Weights of a small transformer language model.
Size: 13 layers, width 192, 6 heads of 32 (2 for keys and values), MLP 512 SwiGLU, vocabulary 2048, 5.51M parameters.
Architecture: RMSNorm before each block, rotary positions, biases on query, key and value.
Training: a variant of Muon for these matrices, 9095 steps.
MLP neurons of a small language model. Each row is named by its layer, matrix (gate and up: input weights; down: output weights) and neuron, and shows model dimensions 0-191. Each number is 128 + 32 x the weight over its row's rms, rounded and kept within 0 to 255. Numbers have three digits each. A neuron's up and down rows have the sign that makes its largest values positive.
After each neuron's rows, "fires before" lists the tokens most often just after its 100 highest values on Wikipedia text that the model never trained on.

L8.gate54:071137118089150139108101140223096179154106069121147134124090160153142079165140094162149147129165099086130072062110127115150148117176119128106153135180135154146093130191151075123086103103155189070154122128129155123184092177073074078158108124125135108111104130050131184122116165113132055095151128039088094088152115105117136074150149148142128141127112069139184137155105169068142086135165135128082104111193097117092150105094103125094100159124107147111119132105110114109152108071140138091091159096180136088117108113137101109159093132110139094166084129125161134076146097142181160134
L8.up54:122141110172148119161152142138107110162192109151116181204118179128127106115124059155107148163192120158135134130108130155165109073140129107169109093184116121135165142143105148111150112163087115105112107121182097110155113147175133098135158192140103131113144088147132106173087172157161051101137117056093132133103120154069171085137196197144157141146155163105127146125101128076117137162103078143158141083147157104157028068098151134065100126134128058143113094104120119086097089165140095094157159085134153095086131129148086101108135110116167068170116172075166144131161098133130163087
L8.down54:141160158127104168093146162159098117149109106130143117116103149161148123096189091195160121087151103108134097110145137125152158159181105139064137121115156141157067108145105113141159165098150159088120142112025185051170087172099114170198186117141146114140103070127136123191130076112051110169117115115123114100086099098123105141095113106137122118139090060136080134162135176081125102140162107094173145114126087133142186164108100102163098079098144147098100120123118183122136167052149116119159105065176128127117140137121136101147042144115136073098068112146113155109090130103135169146
fires before: ",", " a", ")", " also", ")."

L3.gate505:157134096120098111119167084092202149127165169131122185116146107150176051114113105146083134113092164163134162153112118077136180131112150140144168093188113093147157043133102110156138135104116132125149124164096125084183137169129125133127160112101143114138116115158146131136096143122094126145131177137167084135068160143159223066160177111161171124156156111141080153118096149143194155102145177147142167125139192099186130120174162141104117086163131086090141127071131141086179147176118165130093169119144143110074133135085107127175126056171085120076125139057150167092094154109098148152
L3.up505:149132105121115045137141138112112111202150178119168183155096199124140067155163164119151076136096158153142130130105137159149138132127151123142137120067147112091066158181121182119084149165121120115109070089123186110163077159116151122141129064154097114114092111120195134111112133137119182128106143112071117074105193147103138139165144134127112060129107132119037141073154139189151122070121130135131116081100129099162166193174134102097123149057138157125145094169112152133162158121053144185122153121080142137158107122091176120120114097082161125126066160143135133153089129170089117132
L3.down505:074131123110144127110135135123073208090072125104133099149102136111114154142155116183150150128154083134099104118095139218140072158074118134129089153138129099052146173161134153063162120113120125123119093085133213154173117095130123133089153139144111097137124121062122101059096103149093153157140073108149099110114141160136038130126140092142136168116134146155120107098137141162149086095104103147099128148150068154094164123113149160096154156082198158098141190202122132165169102114136082165126108119100164182203107140135123127124165118085166178162137070181140089149101125134124076142
fires before: " |", ";", "%", "c", "hn", " al"

L10.gate400:143110121088101105140150065081057156105121131146147139165099113148132135167137076131160116143091103099175124150171140150212106116094184162118102065068085134126118128116137194105112102131177138064121078115136141148109084104148100120124174167070146100144140153057153083134070120102093148110144117157065142099132156131097163140121133142155081123100138087071119121129098118129154099150135101159190117105171177137088096113068157152139081156191137151191201119080131109095076061111102147115150122133105152130162181099154122112123174135124114190145145091131071124103180087108141141176
L10.up400:078150163083119153147155122124113128141134132142091041097082129096145106154080068160135117141144069099177140171124193117145130202114106134130138111164112138156098177141110155133143168104088106146146131166119055142109116161157071085138129190080163063116132136075177134124122135130078114195130170113101147121108159120083114166132116143141091102132074083126098096173121136151074097166143106129180131119133128082202147047127134117156117148214096162164145168133179145129119089134119116139148122155149175113138174178131130124126126144131106089067201165109130127067109090103119184097
L10.down400:172179143156151117194079171091085066156096114167152134157115144087176126088120111057153118122096115086161133132131122135186182154136181101115160122118146103161161182133174154128150115125110062087123105154092132136148177137117183144126227121141135101143124199171121190090126116150143132143079138113135132100113155102171124110143150094171079141112107141088112169157125178109141135180087110149114072172152147104180149135145114117123089136117097123114170083111143118174110124122150139126154125108132143056120115166145145176114074115074079086201104134131103066134173211085101142153
fires before: "S", ":", "k", "ens", "s", " of"

L7.gate475:143159127124108150155116092155132135122081086092175109143100113157103175129106202162083085147176085174138104135105182125108047162178177156162131126101182045160129087056074064131153122109111161116119144070178124140139119129107148067131093070167148167100038103157164176105088123176120082101116093149120087127140124094138110084106153173108160085175126121139159167110132146127101142157222175118158140123121128097175103135180156118139165103097084154141123136138130181093159163107160107151151125100150135130079126140116119137106147140135118132119154181120100157150173132162117184137
L7.up475:118135091139141092184119116117126107201074132154094066125141111102194076074117152167124129107110117169132110153097153160112127119135127115163133147104187137206107025114150153116157119118133118136090199118120119152129173141186119113116095124169162117090116118140084148089139107151096125087100190077105130169118159080186102168152109194113137082081118144108152105197158099113056150076197158117117122176073117160092148161132164153115118116124118148114145124081147092111081167114098094153108068118099101120150092147124128174124130107146168107109167154153074141138088123172156193101
L7.down475:122142156140200174160096128157137065118135110134068073117115101146090157090122168138117114152150179050071062133144151173094112133104169179112162056167153187065131142157141134117116171149112162080150127125096170143155134139084104102148159101074145167164104141114093157125133163102122125129097130153156136120158143098129138136129054145156112109116107059161158128168144117126126127148165088123198145160115117115107111095110163147096184134095107146083120107118198118153130054143134143188184130085145140128071108118110094202129157095109154180128137122048122206131135175147113136122
fires before: " with", " the", "side", "ing"

L6.gate404:169120149108225126093079149149120161093115080161113111076133133086098099114179171149158114171090145134120094109129157138113154125177147149176194132183124157151133167141135147163181174158145134138164127124108093089101130161145095119172094130138140165128097120137201098150165135147150137126177100079144168121100113096159091126145196117163104077127170079129120154090135172094148123073143105169153093183143155094100151193089140165122119089115103158064073122115156098103114196135096080138084117137104184175138121116075135153157164173150085171167095143129102106146138169172130084065
L6.up404:194143084140125052122094145118089169104107127147100087112134151104175068066139127122142181123071121096139160121156177112152096158137179129057101106139077172147174148086125099166181144143193152142135106079138123140182132146138138108122107154068113113065150179119155137070152171195160122128152071128107153093130147131117118118122035167150129131117134130091045128126090167106154159101116119148143173195133151108110131111142062116117151142128164140141115101104164117125123122175158126151078122101111162159102125173069180185092083128122137097125159117180120093154125100132151049134
L6.down404:100114148106080083107087106134143066102153135104226107130147149102086091135086136158125121097182111072111093105099100084096095117085143151156133138153126125151177095051106149113085116126075108119105083146139120143122079127084170160146144095110147124080083106093110052165145177098075126123127124159138109089097100113113074179150117110129141078153127120069207051183092102127091117175143148138152086072135142187119071107140104135128105140129099152179140119102090120135150131094170093144110154118152115134124079104191108093142141149141181198167185121106084141150104124130109163158
fires before: "b", "k", "ch", "t", "y", "d"

L8.gate321:110054117178168083131121124130104117098089138079178069135193140093126099147126190137090095103119135199087121137159120121181162165140124179151127120152132167106056120153084116143084125159126163148126177084125112075123140170113148122173081119158123121110071113105131143143102156147135148120179128111058091140160122173099139090136126120062112112125115115087174142161080150131098056078138110173111171144138161121152154163055132096130106161107068069153172128092148153077121132077074107103132125150157152152128127138124135134179110109170128088151181201200144092137101120087136118078
L8.up321:167122142180151150130088106157125220087148131105077162092127140170143164185102150044090108102117148143167143122134043186156152139123084174067179118153145183128117124145113156142102074187071125129167111092155152113147162155129153160173138171174105155122159106116090160126065140148110121072142124166107091086104141108095081078101087153160135149119094068095153180178138157079152126126149140181166114144117162111146113144105126092132062093162119184121126119154184149124112140160097121064135122092116100147136151194178122072148128146118153139127171151165141115139177104133147126150
L8.down321:110088104175169195105082120176163127150110184092119182142174123128119136159084230166132102069185139128133166142170116122161123171072148178100078137135168125149081139126116154099096120130093163109165127133190131055073121115100077118137124122126116151108142127095147082118125155140147097109089073066115138069099104138067170140135122154162110146137086167062114160131139141124145112121169125151072131135182148124179109052105192113119132182125177122205147123178165128162115131114183149171092144100150091157095126105127154142120113153116143158141103092117124102101159111095090088146
fires before: "ed", "ing", "es", "ers"

L4.gate216:062105094135171146161124122098179162149127121150124186100145160151094097166143141104111081077111067131135143129108148122127109209161152131134064090132070164146155151110125128136126145146075119137152176119142135102093139103156166067130163124130115121078138145158164161191170083161115141138118162144101141105168156102101120072077151089084113070166124129120138080078108099116132136126138113167139152110102142136141117021153124128164190175134171186167128134097147074070171117095101169191132131133147116154107078126082077057089133180116150101103135106102186074158102128100132127174
L4.up216:101080156096163116116122123114152115146181121114152117179196096143126103151076116120084180071134107095140130149156115060117166143139177149181100142136149111134118108105156190153123129136137099090063153151094066119157168142096125146160113111150138143119094110160155133110106085123128156101214089125095155153133094117116125189117116066138121108120156077180098162103089124152061144167139164120097100142090095114147026076093159128122163147100182220157149115094133127102108106127134136061141142082053148083130121124091108083177103120120208112094120127101126130103169121092099132156
L4.down216:149118152129200133108109097108187114112112107134156086063087106115158126110151128127121160112138162122085150089158097095057117181106131140168112076106159117130053109016150186108137140135127203137133167098140118132156081144127160129090108088093135132188153158072095157071095169077118123178140135150163063124160163162136079154166151113141126144060111107087124142132164144152100157104179151097120109100119192178118109094100102113112062122149100112115127139126200131138178161130133085071126157133101140119152199137193103143088122082111119108102130109112150071132105149106139128137
fires before: "er", "adem", "ered", "ral", "ran", "ists"

L7.gate272:182107135131140171108121103189106066183114182129124111121074119130156178116070131118132129127115067152143089177162161107117107064114144158142110161073088137155115111166126138137092154111101138113044142166100114120090128123154128105163127156122164122184133115133127076061166088184141151157075098126101171097147147101206115093136088158081175117076171137214073127150082113152159081161179078115155124172126111092069142188072103166111142068160125115131085121141143112146169137183147109081137141069127112164115141102102106117119146141109121104165152099131074152121135087139113129149
L7.up272:188137077154170132174147121157196125106141137148117087150138151139115158059095121133118102156144153142129116159105129168156147138141092153068159216104147102136090149194144120065220111168121085113133098126136105158137120132139149113127096194134122189140073120106094161145155047125166131174162050102163143107141128114098177157129107184130099132092100098104114172070104138134133182121135179175134145134129118131174097122103173162099107153170145133085086143138114098163148085142099154130099157079127145141087174123088150172177153143120166169121112172176142179077076133078130158114
L7.down272:129117132168116173102108129108117084157039104104190174153101137143157100128191135135123123080128175045152163129123069147096141166183149155108140059114100155164137140106123089174082180123089114130120156139216108126074155188150066125129067038090190138158112196108099143137130129097156103132180133124147060135096143139112113141138116075114085145158112169146158137157135150115146135144092069109096140104120140105132122163133122089135123125112137145172155125117153086178159103097153121143122120120166165089142140130147104103170135170097134097192147168115110050151098163098152175122
fires before: " the", "ed", " a"

L3.gate337:151158151163172128126093083108148128117163177111138077164123141149070097084120080156141105073117116140117150155136172158076112199122156118183087059144181114134104126124154093129132124155167109111096155184125177114110164041159146078154146109057134076186130116093105071167069152124118111126119147140125110102118156113171144077077152114159111132146159180123156108152102175093179079082173087155083102139148111091120122142155128136106148145202129107112136164112140121135106134136109157116128112120207134099097165125096162111096141121088089213190097116064152100109131165084143156139
L3.up337:159151140138140120121093106126154136114154188085074197082133175077084083144133176132169069073106145117085135132142148157131072102122166137168168125087101113082145088080108146124106106150149097172135174123161114085128141071120132161050102115091126161168123169147116077126116162107125106161112134211125128145056190165134108115111133125134134140166119118057065112112129101163129159144117124095170216149161096168111080174147076105144094125147123152053193140191146135128100142088136161103114153094061093161117078117127123088145130118138138143114112155103155149162066126119146136124
L3.down337:062126133113147090139152181086111102127145138124132077178114145116113143125169161190126145105111152097102130117156166132134113161200117114129148148108152067080064113106106052164112190105083187200177159124146077161170095047144122182066130159127095158100118148165131130108123168120136142114143148111151076160190183200130143125115135162152123119106108082142099096142168104178090097180131130094106155126123132161076103112111113189173118126161062175084120100082188097078105162092094143077137119128086131157110113133117124125085109109125078157180114145146147118129148123108106092146
fires before: "un", ")", "ur", "se", "stit", "s"

L10.gate220:140143119111132132073128201151151144160088078154164147134106100107166145101106123122153131086117157087150159092082107114178166080072144155111138136153098105186126183158121132053107101186084148087104137116132119211104150125138141095122130156058154119114131193091130107126081132108115136089151184057119128140107145074122167105147187136158136110105154111113139110150097142061174086158132131164104158142144118110122064104116148104081199147116134144144140109111135089124097149078061153182106112106063183060105143071129175132109165135100124144072151156108117109082118124051103126114
L10.up220:172139158087179152110162133170125111160070173148143115107115083121177186139146142153132209164142122102193151146164099087105082090177161109133143096110100127136113082116122147052147168081094053154110115113130154105070141148155092123095184173148138155159103118136129156090174139158064177073148129145111143142093134114188125134139078187133145156123178147157108133130131109110130096113140076129158094118153198147127122153113119161158137125221120116133131106140127141092113093152143101141072103138118095093112153192148128120131122117177160154155144083103120168056045168113123129198
L10.down220:073194091147114124151102158134104225109126093121072134136145140141064099163058169084167147110108123133154129053162145110177155151144156102091110122137157068171113095144133125095098142152093139126130127144172157177213093094067032113202099110155139103102136122070097084101101133059127071163100136101141157122161107126093120145156136121124122126110140134122103100088089113100146143171110109097155118143101085167117108107151138144095110186103157128092138126147081142120119134111081149217122100099157149126084126066100140116151144122123067113112128157119069103095116096114138153076
fires before: ":"